python train.py --n_layer=8 --bias="none" --parallel_block=false --init="normal"
MLP neurons of a small language model. Each row is named by its layer, matrix (gate and up: input weights) and neuron, and shows model dimensions 32-159. Each number is 50 + 12 x the weight over its row's rms, rounded and kept within 0 to 99. A neuron's up and down rows have the sign that makes its largest values positive.
After each neuron's rows, "fires after" lists the tokens most often just before its 100 highest values on Wikipedia text that the model never trained on.

L2.gate921:35 53 58 46 69 40 46 60 63 64 40 46 41 56 61 52 51 30 56 56 46 50 41 59 53 26 52 59 41 40 46 55 39 48 50 57 40 48 50 38 52 53 77 48 34 41 54 36 67 46 45 57 51 48 52 68 67 49 48 40 44 54 43 39 37 58 51 35 47 38 51 35 52 38 55 65 59 43 48 39 51 61 43 58 49 82 42 48 44 53 53 52 49 32 60 49 46 58 67 48 38 50 24 75 44 53 66 65 46 40 63 57 57 73 53 38 60 39 49 57 53 56 86 39 55 25 68 50
L2.up921:50 51 35 66 64 59 47 56 72 46 56 47 69 46 77 28 71 27 58 34 64 42 36 69 52 65 58 67 50 49 39 70 46 64 69 46 41 46 63 27 38 58 63 45 39 45 48 56 80 36 51 41 30 44 53 52 42 50 35 48 63 50 58 55 36 57 39 46 70 50 58 59 55 56 79 76 69 15 55 77 60 46 60 39 43 39 64 64 48 44 32 52 47 49 39 48 44 64 54 50 46 74 59 41 34 74 51 50 43 55 34 58 61 58 52 36 59 42 67 49 47 58 68 41 38 60 45 58
fires after: " the", " a", "s", " its"

L2.gate382:50 66 47 47 38 48 42 41 52 56 66 39 46 32 39 67 65 50 72 32 53 55 30 35 70 48 69 48 32 63 52 65 53 56 44 53 54 71 19 44 44 61 50 68 74 26 46 61 73 68 52 63 55 67 56 32 52 46 41 47 60 74 50 68 27 40 52 34 66 51 52 42 44 45 43 56 39 31 59 44 37 43 40 73 37 42 60 59 45 48 65 79 58 47 48 46 59 72 48 36 44 49 35 53 59 35 48 30 49 42 65 60 39 46 60 19 59 66 43 50 50 50 36 53 49 52 49 28
L2.up382:57 54 34 35 39 49 60 56 55 45 59 62 42 57 40 49 54 33 57 43 46 59 66 31 48 53 61 40 35 46 38 75 50 36 57 31 49 48 39 33 40 40 44 35 46 53 53 49 63 52 51 49 49 56 47 57 47 29 35 46 68 47 51 55 43 48 30 39 54 51 55 30 45 34 45 48 60 53 37 44 54 44 52 54 62 12 63 49 60 32 34 76 33 49 49 40 78 56 38 52 55 59 71 53 61 75 40 50 47 29 52 48 41 39 30 47 70 34 60 48 44 42 45 30 50 39 49 45
fires after: "."

L2.gate78:34 54 41 66 50 46 51 63 51 51 56 71 40 59 54 56 47 21 49 32 62 54 39 43 37 48 44 35 50 72 32 40 68 46 38 47 71 65 67 48 61 59 52 71 58 47 54 48 74 48 37 49 46 43 41 40 38 62 35 58 50 35 76 58 55 51 30 46 65 69 30 65 46 64 50 32 33 57 58 58 31 49 55 42 50 41 50 60 55 55 52 51 46 77 59 50 50 68 55 48 56 37 46 63 67 55 35 42 49 51 42 42 74 59 49 33 57 50 51 46 68 56 48 34 65 73 57 37
L2.up78:44 54 52 69 44 59 67 38 63 59 42 40 37 47 33 42 42 34 59 65 40 52 44 30 56 43 58 37 57 46 53 33 52 35 54 56 48 56 45 37 48 44 58 62 56 65 81 53 51 35 51 37 58 58 31 60 64 51 40 50 24 62 33 64 58 46 62 61 42 41 57 66 34 46 48 62 60 36 35 84 49 54 71 38 25 43 81 37 52 36 45 66 64 52 70 34 33 48 51 41 39 53 40 49 54 47 42 64 24 57 43 40 53 36 53 45 41 57 65 54 49 34 45 61 65 57 43 52
fires after: " |", ".", "==", " median", " had"

L2.gate440:40 57 51 49 27 59 54 55 49 54 53 50 53 57 72 44 61 55 37 55 58 61 51 14 52 57 46 62 46 34 36 57 57 65 67 56 60 55 49 29 45 58 57 56 60 57 46 46 73 71 64 48 51 61 54 57 58 63 40 55 69 69 73 63 27 41 48 34 64 72 66 42 41 59 28 40 46 48 48 43 42 54 75 42 56 52 53 62 39 32 58 46 52 44 30 47 70 88 35 45 27 57 37 57 58 47 47 35 49 65 39 51 40 42 63 23 57 67 54 37 63 44 30 55 45 63 62 34
L2.up440:48 55 40 48 51 53 57 54 63 28 63 67 43 54 59 45 57 28 43 40 58 46 80 55 20 59 41 60 49 52 29 56 45 52 78 36 50 32 53 55 52 25 40 61 59 67 47 46 70 37 59 34 38 54 47 44 70 72 42 56 47 59 55 48 34 23 30 36 60 46 55 37 33 48 52 42 47 41 41 46 54 39 62 38 54 38 61 38 43 43 61 67 50 23 47 44 55 63 51 51 33 53 69 30 23 58 57 34 42 37 54 37 18 45 62 27 45 63 49 54 47 61 55 60 63 39 54 50
fires after: "."

L2.gate558:47 55 52 37 74 59 65 50 60 59 55 66 21 62 55 62 67 61 41 53 67 60 55 50 58 45 58 33 46 61 46 48 34 55 44 49 50 28 58 35 46 42 57 58 53 60 63 59 51 62 57 53 57 52 57 69 48 38 68 39 27 20 64 32 64 54 46 25 51 37 58 42 40 51 49 59 66 42 53 32 52 60 44 56 49 38 73 57 57 48 45 42 51 72 48 31 42 55 42 31 37 45 36 66 52 56 47 46 64 47 49 66 65 60 37 30 66 64 42 38 79 26 51 55 26 64 40 57
L2.up558:70 50 51 40 54 41 54 48 60 62 40 61 67 57 57 27 49 46 37 36 61 70 63 65 41 38 53 44 41 63 53 68 37 46 50 41 37 51 58 50 52 58 46 33 46 48 51 43 33 60 33 46 49 52 65 44 45 48 53 56 36 55 48 66 56 45 50 40 70 37 37 60 45 46 34 27 30 68 37 75 54 40 46 24 75 47 34 38 45 54 50 43 63 28 47 72 56 53 63 56 45 38 42 60 56 71 43 60 57 47 59 46 58 16 49 52 68 33 47 42 63 47 78 34 53 63 52 34
fires after: ",", ".", " (", " The", " the", "The"

L2.gate844:39 38 72 50 40 49 58 48 58 59 37 48 63 53 55 59 51 45 72 63 43 68 55 32 75 60 41 54 54 56 53 58 37 40 28 60 51 62 46 31 51 62 64 40 45 50 33 42 68 45 39 37 49 82 62 33 36 57 65 69 52 46 71 56 48 29 72 33 55 51 44 50 49 57 45 48 52 57 57 39 58 40 45 63 58 77 28 34 33 56 63 39 57 56 64 53 27 63 39 70 64 42 37 68 48 48 43 45 48 61 53 45 48 56 44 38 56 32 63 42 48 29 46 58 36 52 23 70
L2.up844:48 46 37 46 58 23 39 41 52 37 72 45 56 75 64 60 48 50 68 51 34 47 32 35 57 45 60 52 56 45 68 56 56 59 13 35 36 48 47 47 35 47 52 45 58 42 44 50 51 45 43 41 51 47 51 29 43 38 59 51 57 54 60 52 71 55 63 47 44 76 56 33 55 28 26 51 47 55 58 57 57 32 40 56 29 48 44 43 25 70 48 56 34 59 57 71 59 61 58 58 32 50 54 50 67 54 62 70 62 54 52 66 35 52 30 36 47 46 51 48 64 48 42 47 61 28 41 76
fires after: " the", " (", " in", "."

L2.gate705:40 53 39 60 19 43 54 81 54 61 74 74 43 50 72 65 42 29 49 46 55 53 55 27 57 63 55 43 34 47 47 42 66 83 55 40 54 66 65 26 48 54 50 50 61 47 64 38 55 42 32 57 33 67 28 57 53 54 58 52 40 30 33 54 55 38 29 50 41 38 62 60 31 62 58 33 36 36 57 34 49 41 39 41 40 45 31 32 31 39 50 49 57 52 54 41 38 41 55 39 60 73 51 57 41 46 44 18 55 57 53 52 57 44 48 17 28 61 57 50 59 24 49 38 62 60 22 55
L2.up705:44 67 55 62 47 58 72 49 53 48 75 32 46 55 52 60 56 65 36 50 46 89 55 72 62 33 53 56 75 72 22 68 54 71 46 38 49 54 45 66 53 58 44 37 69 55 23 40 59 64 39 46 57 51 54 48 31 35 58 63 49 49 64 45 53 41 38 71 79 29 43 69 61 35 42 40 47 49 50 67 43 49 42 62 68 62 71 43 50 47 55 48 39 27 52 42 57 41 47 34 51 51 52 76 50 58 57 59 31 48 53 54 62 66 43 30 56 62 57 54 44 45 33 53 60 48 36 50
fires after: " the", ",", " end", " divided", " instead"

L2.gate1058:56 31 61 36 45 59 65 45 57 40 71 65 52 57 46 35 46 56 58 44 55 77 63 44 68 33 48 55 41 56 45 75 55 55 76 39 56 46 54 33 54 33 57 33 61 41 41 64 54 55 72 53 66 59 49 44 38 53 57 50 64 44 63 64 32 57 50 54 55 60 59 33 42 71 52 41 48 37 46 51 54 50 61 56 75 54 50 66 47 43 53 33 65 35 44 59 58 47 64 53 55 65 25 58 43 50 41 36 73 48 35 57 48 53 23 45 48 49 48 43 43 43 19 62 51 51 35 48
L2.up1058:50 88 32 49 45 60 40 42 51 47 48 44 73 39 49 60 34 58 58 75 59 52 57 50 52 57 28 25 50 38 56 43 49 57 28 64 44 59 32 43 47 59 59 59 53 35 53 63 58 42 42 61 64 60 51 53 59 46 73 65 34 44 54 47 72 27 56 42 41 40 47 49 46 66 49 42 47 23 58 57 47 62 45 41 42 52 41 76 58 59 80 63 46 67 20 49 52 42 56 47 64 59 52 61 35 43 57 43 51 44 62 33 48 51 54 29 55 33 67 48 48 63 50 40 42 62 45 46
fires after: ".", ",", " \"", "\n"

L2.gate564:46 57 40 38 50 56 38 61 54 76 47 46 34 51 49 57 57 43 39 40 21 44 31 36 80 41 52 45 60 74 45 37 71 51 59 38 33 54 63 32 43 54 70 50 53 31 50 63 58 48 46 50 77 53 62 68 50 53 43 44 38 33 58 64 66 54 72 50 45 52 49 73 49 59 54 48 61 48 19 50 60 53 55 61 31 36 51 60 45 46 54 35 61 43 45 62 48 61 50 48 39 43 29 70 43 61 37 49 66 63 32 41 22 68 39 56 43 52 46 39 57 54 46 49 58 71 45 49
L2.up564:58 58 31 50 61 51 46 57 39 71 49 35 45 53 57 61 54 53 68 50 65 36 34 60 45 53 59 54 46 56 09 36 46 42 42 58 29 68 60 37 37 57 74 45 69 38 67 52 59 71 50 63 49 56 73 46 40 49 52 66 38 75 30 63 45 60 40 54 49 42 37 87 38 38 52 43 78 52 43 37 51 50 63 46 40 68 46 84 60 48 66 59 67 57 28 61 27 40 44 57 26 44 64 69 46 51 48 50 33 57 47 38 35 46 42 44 17 62 58 51 51 30 45 41 44 61 45 59
fires after: " (", " Succeed", " Preced", " ", " |", " a"

L2.gate1272:56 37 63 38 47 61 67 78 66 60 50 46 55 56 35 52 60 45 31 47 54 53 61 41 42 32 72 61 28 64 38 37 60 72 57 25 61 38 46 34 40 47 58 53 43 41 65 50 58 42 56 67 52 58 52 41 33 80 44 33 52 52 45 46 65 43 45 40 42 48 44 54 46 59 46 44 39 31 57 69 52 69 47 54 45 38 49 51 35 55 40 60 57 46 62 32 83 83 63 46 33 62 48 69 37 62 50 68 69 47 54 94 67 56 49 55 69 54 50 52 69 35 30 50 49 69 54 46
L2.up1272:52 72 54 26 66 53 53 60 58 58 49 33 52 59 50 51 58 42 44 57 30 41 40 64 40 59 77 49 55 54 28 29 46 50 39 33 39 52 40 47 58 54 64 61 51 64 50 59 45 36 51 66 79 30 54 43 57 54 62 36 54 49 50 44 74 59 77 34 36 36 48 46 63 66 41 33 24 43 56 61 80 57 42 68 39 50 63 51 29 45 56 53 56 22 58 46 56 43 53 47 52 67 45 62 47 59 34 48 52 60 64 47 53 20 30 30 45 47 60 61 56 56 43 51 46 67 38 42
fires after: " the", " |", " The", "A"

L2.gate1008:53 26 65 39 53 64 48 58 60 72 43 54 59 63 67 33 55 47 38 42 58 52 41 48 67 40 46 61 44 53 41 51 58 46 49 35 65 53 59 32 48 34 62 46 27 63 60 65 49 43 48 23 35 53 67 51 50 60 39 45 58 55 59 36 25 43 74 49 46 59 44 61 40 38 60 41 33 63 57 44 50 31 39 59 45 66 57 52 44 67 45 56 50 44 43 57 64 52 71 38 35 45 43 66 36 49 60 45 54 44 56 90 35 42 42 39 60 37 55 69 46 36 35 47 51 31 84 51
L2.up1008:60 49 44 52 55 66 27 59 49 49 68 57 51 55 59 60 58 59 67 39 61 71 35 45 54 46 49 26 57 54 49 56 86 40 65 58 45 38 44 39 48 65 54 37 59 48 34 49 49 44 36 48 38 52 45 59 45 46 47 61 46 46 51 37 42 48 87 60 51 60 55 53 43 21 52 69 36 59 70 45 76 20 46 49 46 63 50 50 38 53 67 64 39 39 71 58 49 38 56 63 49 54 55 33 44 59 51 39 66 59 59 62 51 59 44 51 19 47 64 55 63 57 46 71 28 48 53 49
fires after: " the", " United"

L2.gate623:49 51 62 61 55 37 38 53 49 46 70 63 53 82 58 29 73 69 48 41 52 51 59 49 48 38 36 40 47 67 46 55 43 52 80 52 25 70 49 39 59 45 65 51 50 26 51 59 32 58 54 51 44 55 57 44 40 57 49 40 48 58 52 43 70 49 45 32 64 50 60 53 56 55 48 44 46 51 32 47 66 56 48 65 31 49 63 42 29 57 49 47 52 54 42 40 47 47 47 38 47 71 64 71 51 54 57 46 61 63 46 45 49 47 66 54 31 34 48 27 80 24 42 57 35 71 65 51
L2.up623:52 41 64 36 55 63 45 50 82 61 51 44 51 56 49 45 46 56 45 53 58 45 66 53 46 55 52 32 65 48 46 65 38 31 48 46 40 46 34 63 24 69 49 45 30 51 52 34 41 36 74 56 35 49 56 80 59 33 69 42 59 55 46 50 56 43 50 52 35 63 26 42 61 47 35 34 74 78 52 24 25 36 48 64 45 50 58 27 63 48 73 36 25 66 29 38 58 73 62 53 54 62 74 59 54 32 56 56 44 30 63 51 59 40 41 47 57 47 42 50 65 58 63 53 26 57 41 33
fires after: " the", " The", "The", "."

L2.gate1202:32 64 73 46 37 45 39 45 61 64 51 75 39 76 45 60 49 40 63 59 63 52 45 68 23 37 61 55 45 59 37 51 42 48 34 36 43 23 20 38 71 62 53 46 40 44 29 63 52 50 35 65 51 39 46 58 51 38 34 54 51 41 41 54 53 50 20 44 39 37 45 33 62 44 63 46 50 33 50 51 51 34 44 67 55 45 67 40 39 33 43 46 44 57 34 63 57 37 51 58 56 27 73 71 58 48 48 32 44 63 57 31 68 53 49 45 39 43 43 38 44 48 52 33 61 35 54 45
L2.up1202:56 51 55 36 53 51 52 68 51 38 54 58 47 67 50 43 40 58 63 47 57 43 60 46 68 47 47 50 75 74 34 58 50 65 63 66 51 44 45 51 41 51 87 66 59 55 33 43 62 31 88 40 33 80 79 61 50 59 68 36 50 30 67 57 44 52 42 50 60 27 59 66 46 30 46 33 35 80 36 57 48 53 55 30 50 73 43 68 76 67 51 35 64 50 48 34 47 59 68 57 55 43 64 58 49 63 52 43 75 62 48 61 46 64 42 33 54 60 62 62 43 46 18 51 52 59 54 32
fires after: " the", ":", " instead"

L2.gate914:30 64 53 44 60 67 46 61 36 64 71 53 38 36 66 61 55 70 62 54 53 62 46 36 64 51 53 49 52 66 63 53 79 44 62 46 57 54 62 46 42 48 68 76 48 47 47 62 53 40 59 47 62 66 71 41 57 88 38 58 42 36 52 43 57 53 32 65 64 84 45 48 54 48 70 26 56 40 42 53 33 67 56 55 47 48 57 51 49 37 35 43 61 43 41 41 45 52 42 44 71 42 40 27 62 60 42 50 27 59 36 52 63 49 64 33 70 64 38 35 48 36 39 43 62 49 36 35
L2.up914:43 49 61 47 37 69 73 54 44 35 71 28 44 39 45 41 52 55 68 64 65 62 46 51 63 72 22 44 66 51 48 44 60 54 66 50 62 50 39 58 48 41 25 42 62 55 36 48 56 46 49 34 69 53 48 61 47 33 56 36 54 50 47 61 65 48 29 57 57 47 36 21 75 38 52 56 64 67 52 41 40 46 36 58 31 45 20 41 45 53 47 50 47 35 53 55 60 50 66 63 33 51 40 59 45 41 26 66 59 56 52 46 56 49 45 56 39 45 29 46 42 57 52 34 53 45 36 42
fires after: "On", " on", " On", ".", " end", " number"

L2.gate313:36 43 53 61 56 51 62 58 49 67 49 59 29 34 57 51 36 45 68 44 21 46 43 48 52 21 78 55 37 63 51 59 51 41 53 43 50 48 62 36 68 37 53 23 36 31 37 66 43 65 53 40 37 54 29 79 58 72 43 47 56 47 45 32 44 62 57 53 51 57 42 59 65 67 34 63 53 41 71 40 44 51 41 76 68 23 53 49 49 41 52 52 36 53 47 42 50 51 41 35 43 56 44 40 50 34 50 46 65 47 68 58 72 60 56 52 53 48 31 22 56 40 46 35 41 46 24 23
L2.up313:48 55 52 40 57 55 50 56 58 62 47 47 66 73 39 45 38 62 44 35 55 42 56 35 47 53 48 50 59 48 57 53 36 32 45 48 53 35 51 32 62 46 46 45 55 52 65 48 62 57 53 57 56 50 50 59 40 24 55 62 47 34 37 70 67 63 44 57 22 39 47 59 65 47 67 61 63 48 65 58 42 49 34 64 33 65 46 56 54 53 44 36 40 61 52 37 47 53 51 54 40 87 41 41 45 53 35 60 59 63 65 40 43 53 51 45 56 49 57 38 51 31 50 62 46 54 76 56
fires after: " the", " The", " |", "The"

L2.gate750:57 62 49 46 56 74 61 63 46 54 60 56 52 62 57 64 61 55 60 33 45 28 64 63 66 55 41 57 52 60 75 49 61 35 60 54 42 45 80 32 43 49 54 51 46 52 68 64 48 38 57 48 47 55 41 33 43 58 37 52 55 42 60 47 41 48 42 30 49 48 56 42 37 45 67 56 41 43 43 53 48 65 53 46 39 42 53 57 26 48 52 40 48 52 18 71 58 55 19 53 51 29 56 63 49 30 51 46 53 42 20 56 59 43 61 44 36 49 59 53 53 49 63 49 36 61 24 41
L2.up750:67 69 57 64 39 30 58 42 71 49 46 61 35 47 17 35 61 58 63 55 66 37 58 60 29 34 33 46 69 36 62 65 67 33 58 47 56 52 64 67 59 45 55 46 37 26 57 57 52 53 47 59 51 67 54 49 56 64 42 43 65 58 58 54 58 42 38 43 53 54 31 47 45 49 56 60 61 58 47 31 42 53 35 61 31 24 53 73 43 26 76 53 47 31 40 38 50 56 40 43 41 49 44 62 41 40 34 24 60 44 65 54 66 64 55 28 27 52 43 67 45 29 48 63 47 36 66 56
fires after: " for", " and", " addition", " to", " For", " of"

L2.gate512:56 50 51 52 39 29 50 35 56 58 58 37 45 54 49 62 54 55 46 40 24 51 39 29 34 50 53 29 37 88 42 60 43 75 60 47 57 50 45 55 43 57 34 23 60 43 54 30 67 54 51 54 77 64 46 40 36 43 63 40 25 64 54 54 65 43 60 36 79 33 48 49 67 58 40 58 38 73 69 59 63 53 59 51 58 43 55 67 51 41 57 54 40 58 39 66 64 40 54 40 32 65 38 67 52 55 47 41 41 50 37 74 63 54 50 45 42 44 58 63 50 41 42 45 48 52 58 30
L2.up512:62 30 52 47 57 44 32 38 38 53 46 41 39 44 47 64 48 69 52 61 23 73 68 52 64 38 62 26 56 47 59 53 38 28 53 46 25 61 32 46 53 46 43 35 40 57 52 31 38 50 75 55 55 42 27 47 65 54 53 39 69 75 44 65 48 35 53 56 56 52 54 37 50 69 52 53 47 69 55 44 55 61 27 54 46 45 69 39 43 56 73 80 26 44 55 64 52 37 58 54 71 35 55 62 57 39 55 52 76 56 64 24 63 49 32 49 29 45 41 25 69 40 55 43 37 29 60 43
fires after: " the", " Preced", " (", " Succeed", " ", " The"

L2.gate32:55 25 41 44 56 31 47 41 61 55 50 77 48 65 68 39 59 49 55 36 49 59 65 39 36 44 50 55 66 66 50 57 48 68 44 28 73 65 39 41 39 52 55 54 53 32 51 66 66 46 51 69 43 56 61 48 57 48 48 50 38 58 54 58 52 25 69 41 64 46 52 44 27 61 57 48 68 41 55 43 37 65 48 38 29 55 48 70 63 40 36 26 33 64 41 82 67 68 44 57 40 59 64 41 64 58 45 15 42 51 54 63 52 50 45 39 57 48 35 60 40 22 37 65 46 62 54 43
L2.up32:48 50 57 56 48 35 61 46 46 51 37 28 39 67 43 35 54 61 58 45 52 56 56 11 59 37 49 36 59 55 55 48 57 32 61 27 63 55 40 58 48 51 33 55 46 58 43 62 61 44 68 42 45 68 44 48 32 33 50 48 68 52 43 51 37 44 28 60 44 35 54 50 52 30 49 49 46 74 66 47 59 42 53 45 43 29 72 54 63 36 34 27 45 36 47 49 39 47 45 46 62 46 52 48 70 57 47 48 55 61 34 51 63 55 42 24 24 57 51 49 61 22 60 70 47 48 56 70
fires after: ".", " the", " for", " For", " In"

L2.gate260:53 46 69 42 51 76 52 52 68 54 31 40 38 50 51 61 56 65 41 74 48 49 39 62 49 44 50 47 43 35 40 49 51 44 62 50 51 44 47 68 62 33 49 57 66 46 54 47 56 65 42 31 49 69 42 43 57 75 63 30 56 35 69 48 30 33 37 52 39 65 54 30 55 57 55 35 50 47 25 46 50 49 51 76 63 54 27 44 30 60 68 41 39 40 67 36 75 60 24 50 58 34 39 61 43 65 56 42 69 45 40 76 48 56 47 59 41 58 58 67 43 40 42 67 57 55 72 50
L2.up260:52 76 38 29 56 68 53 56 59 58 45 50 55 53 40 55 58 60 46 52 59 41 50 57 73 61 38 34 67 65 53 53 39 71 50 32 55 66 33 55 42 69 53 42 73 58 47 63 41 56 52 42 54 56 67 52 52 48 45 54 43 47 60 61 73 45 67 41 76 55 40 54 44 32 40 43 52 38 69 43 52 26 51 53 45 52 46 75 44 55 67 51 41 30 63 67 58 62 41 59 51 63 43 49 56 56 65 55 44 45 39 53 30 60 28 64 49 49 46 43 63 51 44 53 54 44 56 49
fires after: " the", " of", ",", "th", " by", "age"

L2.gate1039:44 53 59 48 55 39 47 60 48 54 57 83 56 38 53 62 49 37 43 32 38 38 37 37 44 41 40 56 56 38 32 56 46 52 82 49 56 59 55 67 72 60 43 51 42 60 61 43 44 80 53 53 40 66 39 37 23 49 42 38 52 37 25 19 59 66 63 58 49 48 43 49 59 66 65 36 36 61 70 20 29 43 58 65 74 57 41 56 61 46 57 47 35 48 41 46 46 60 36 44 61 66 20 56 51 41 49 39 45 67 53 65 70 52 39 48 26 62 44 46 61 45 53 28 63 42 31 54
L2.up1039:54 59 52 51 56 31 41 34 42 29 50 41 49 44 36 52 58 42 50 41 48 56 64 44 70 57 50 42 54 72 49 44 41 20 53 39 24 51 44 25 40 63 46 35 63 52 47 65 44 41 73 45 51 40 63 57 36 31 68 58 73 60 60 52 65 63 63 56 53 72 42 52 52 42 39 64 73 57 68 44 59 71 21 60 34 54 50 49 49 50 34 36 54 39 58 44 58 55 60 65 54 65 63 30 44 49 64 44 47 54 47 54 68 54 42 62 50 34 52 59 52 20 28 78 58 42 54 42
fires after: " the", " The"

L2.gate745:15 33 54 46 43 50 44 45 48 62 41 56 64 65 51 45 71 58 42 50 42 44 22 56 48 36 55 41 66 66 63 56 48 61 45 38 40 56 59 35 55 45 42 57 31 57 48 25 52 60 40 42 76 63 67 54 47 48 31 49 63 51 39 55 49 49 36 59 64 54 57 51 78 39 55 36 31 50 53 45 44 35 37 69 58 39 65 38 43 62 45 58 48 59 29 55 64 34 56 39 55 83 48 58 49 38 36 28 55 46 78 52 58 48 73 62 54 60 40 32 52 36 57 29 38 52 60 14
L2.up745:48 50 35 63 41 48 37 45 43 60 58 68 31 36 52 51 47 60 52 43 63 56 56 72 61 58 53 50 49 41 31 56 56 60 56 38 62 51 40 34 60 34 40 59 65 54 43 45 48 49 28 49 59 40 44 58 43 47 57 44 43 36 29 65 60 50 47 73 61 52 61 39 52 50 44 41 62 34 75 42 50 65 56 61 53 56 53 71 53 55 21 29 55 50 55 45 68 60 55 50 51 56 55 50 31 26 59 51 40 51 44 33 28 72 64 55 21 43 67 43 26 52 70 28 45 38 40 46
fires after: ".", " number", " Team", "hromosome", " Pos"

L2.gate352:51 48 44 44 40 74 58 63 51 44 69 37 39 48 52 43 50 48 43 57 73 57 51 49 34 51 30 41 52 72 60 53 49 73 70 48 59 44 37 40 47 42 43 16 70 28 49 48 73 46 57 47 71 49 60 47 58 70 59 30 42 30 69 52 63 28 69 46 39 51 48 54 67 63 52 46 75 46 50 37 60 62 36 45 56 45 55 55 45 66 40 61 67 60 45 49 38 63 29 37 55 58 44 37 39 50 55 53 52 37 43 64 53 55 49 49 42 54 46 52 65 44 40 60 24 51 47 54
L2.up352:51 46 67 31 64 45 36 44 36 53 50 56 58 58 42 58 49 72 37 55 62 59 60 96 60 43 58 41 38 43 48 69 50 46 51 45 59 40 77 55 32 54 54 75 52 53 46 55 31 30 50 62 55 65 61 66 53 39 52 40 34 31 63 50 56 52 43 49 47 49 68 57 45 41 55 39 56 49 69 41 48 59 45 50 35 60 61 45 55 69 45 47 35 62 66 41 76 50 40 30 66 44 60 35 40 64 53 41 63 49 60 47 38 34 46 26 54 48 36 53 51 48 46 58 41 67 59 53
fires after: ",", " the", ".", " The"

L2.gate861:42 37 41 51 42 47 53 51 48 63 47 53 42 55 41 32 58 43 32 36 37 59 37 55 77 57 56 40 62 33 51 47 55 28 60 41 32 38 52 42 41 44 64 36 61 45 43 51 75 54 54 56 42 72 46 53 46 42 34 60 56 54 47 31 71 45 50 41 39 41 42 89 51 37 63 52 40 50 62 74 60 32 52 58 35 39 57 33 36 30 45 66 52 62 65 39 63 47 56 65 47 53 35 59 77 56 46 50 65 60 36 55 51 50 47 36 55 59 40 40 41 40 56 64 44 55 49 61
L2.up861:35 59 62 59 54 44 54 62 43 49 58 48 45 46 58 56 46 51 31 36 53 46 30 27 39 57 58 45 77 59 55 34 55 57 58 42 44 23 48 39 63 51 59 69 46 43 57 58 64 61 65 55 40 43 67 46 64 31 34 59 44 68 44 45 40 54 51 63 47 59 37 62 60 35 69 39 45 50 75 58 59 46 63 46 61 45 55 46 34 62 52 65 37 70 51 50 38 48 63 66 43 71 48 55 33 47 47 57 84 41 47 60 61 64 65 52 23 55 29 44 41 41 58 42 36 47 32 67
fires after: " Preced", " Succeed", " was", " and", " it", " years"

L2.gate853:46 43 49 63 43 53 67 47 48 43 52 74 50 60 47 57 67 56 32 60 47 54 67 46 54 78 30 43 50 64 49 45 54 51 65 40 74 41 47 34 49 47 60 47 30 34 46 31 52 51 55 59 26 65 53 29 45 58 61 48 54 26 71 21 49 47 55 40 55 54 63 32 60 60 60 45 58 57 59 34 35 44 27 74 53 74 70 66 57 56 47 38 60 44 63 50 59 71 31 43 63 72 51 46 45 51 46 41 11 39 51 50 62 75 36 33 31 64 71 39 35 43 47 55 43 58 57 73
L2.up853:42 53 73 64 37 25 52 48 48 35 57 58 52 42 38 52 70 71 65 23 71 51 66 47 57 39 70 39 36 43 52 73 41 65 46 41 55 40 37 50 48 41 45 53 54 31 46 57 55 53 60 35 69 44 75 57 49 63 48 37 54 42 41 54 47 39 37 63 50 57 29 59 40 46 38 57 62 22 34 79 36 33 59 62 46 39 35 73 48 56 48 54 50 45 40 59 47 55 44 52 23 64 58 45 59 49 63 57 53 51 35 47 47 35 62 48 46 49 63 25 53 45 35 67 58 44 59 52
fires after: " as", " the", " that", " In", " same", " in"

L2.gate383:35 35 50 40 44 75 40 54 46 60 41 61 41 65 44 36 67 38 49 46 49 70 70 60 43 32 42 54 45 63 48 59 49 50 61 50 59 58 55 38 50 59 49 42 55 57 53 32 67 41 38 59 54 54 33 55 66 52 48 60 48 61 53 58 54 46 17 50 50 51 39 46 49 57 62 54 25 75 35 28 43 45 58 67 64 49 65 55 36 59 45 50 56 52 62 28 74 69 41 45 46 68 28 96 39 48 76 43 61 59 57 71 49 35 40 36 50 34 57 52 73 61 52 42 67 58 44 60
L2.up383:61 46 51 55 51 45 63 44 45 26 35 40 29 59 72 62 36 50 46 33 54 62 41 40 57 48 53 54 46 58 52 49 40 43 63 34 53 21 44 42 63 50 32 67 53 41 40 56 34 30 55 40 56 39 49 62 38 59 43 47 44 72 47 36 73 70 59 62 53 62 48 69 16 43 36 36 30 46 59 32 49 42 33 57 48 62 53 31 29 76 45 46 51 27 68 54 36 60 61 40 61 64 55 48 32 42 54 65 40 67 54 37 57 65 60 48 33 46 14 64 73 56 49 56 59 51 55 51
fires after: " the", " The", "The"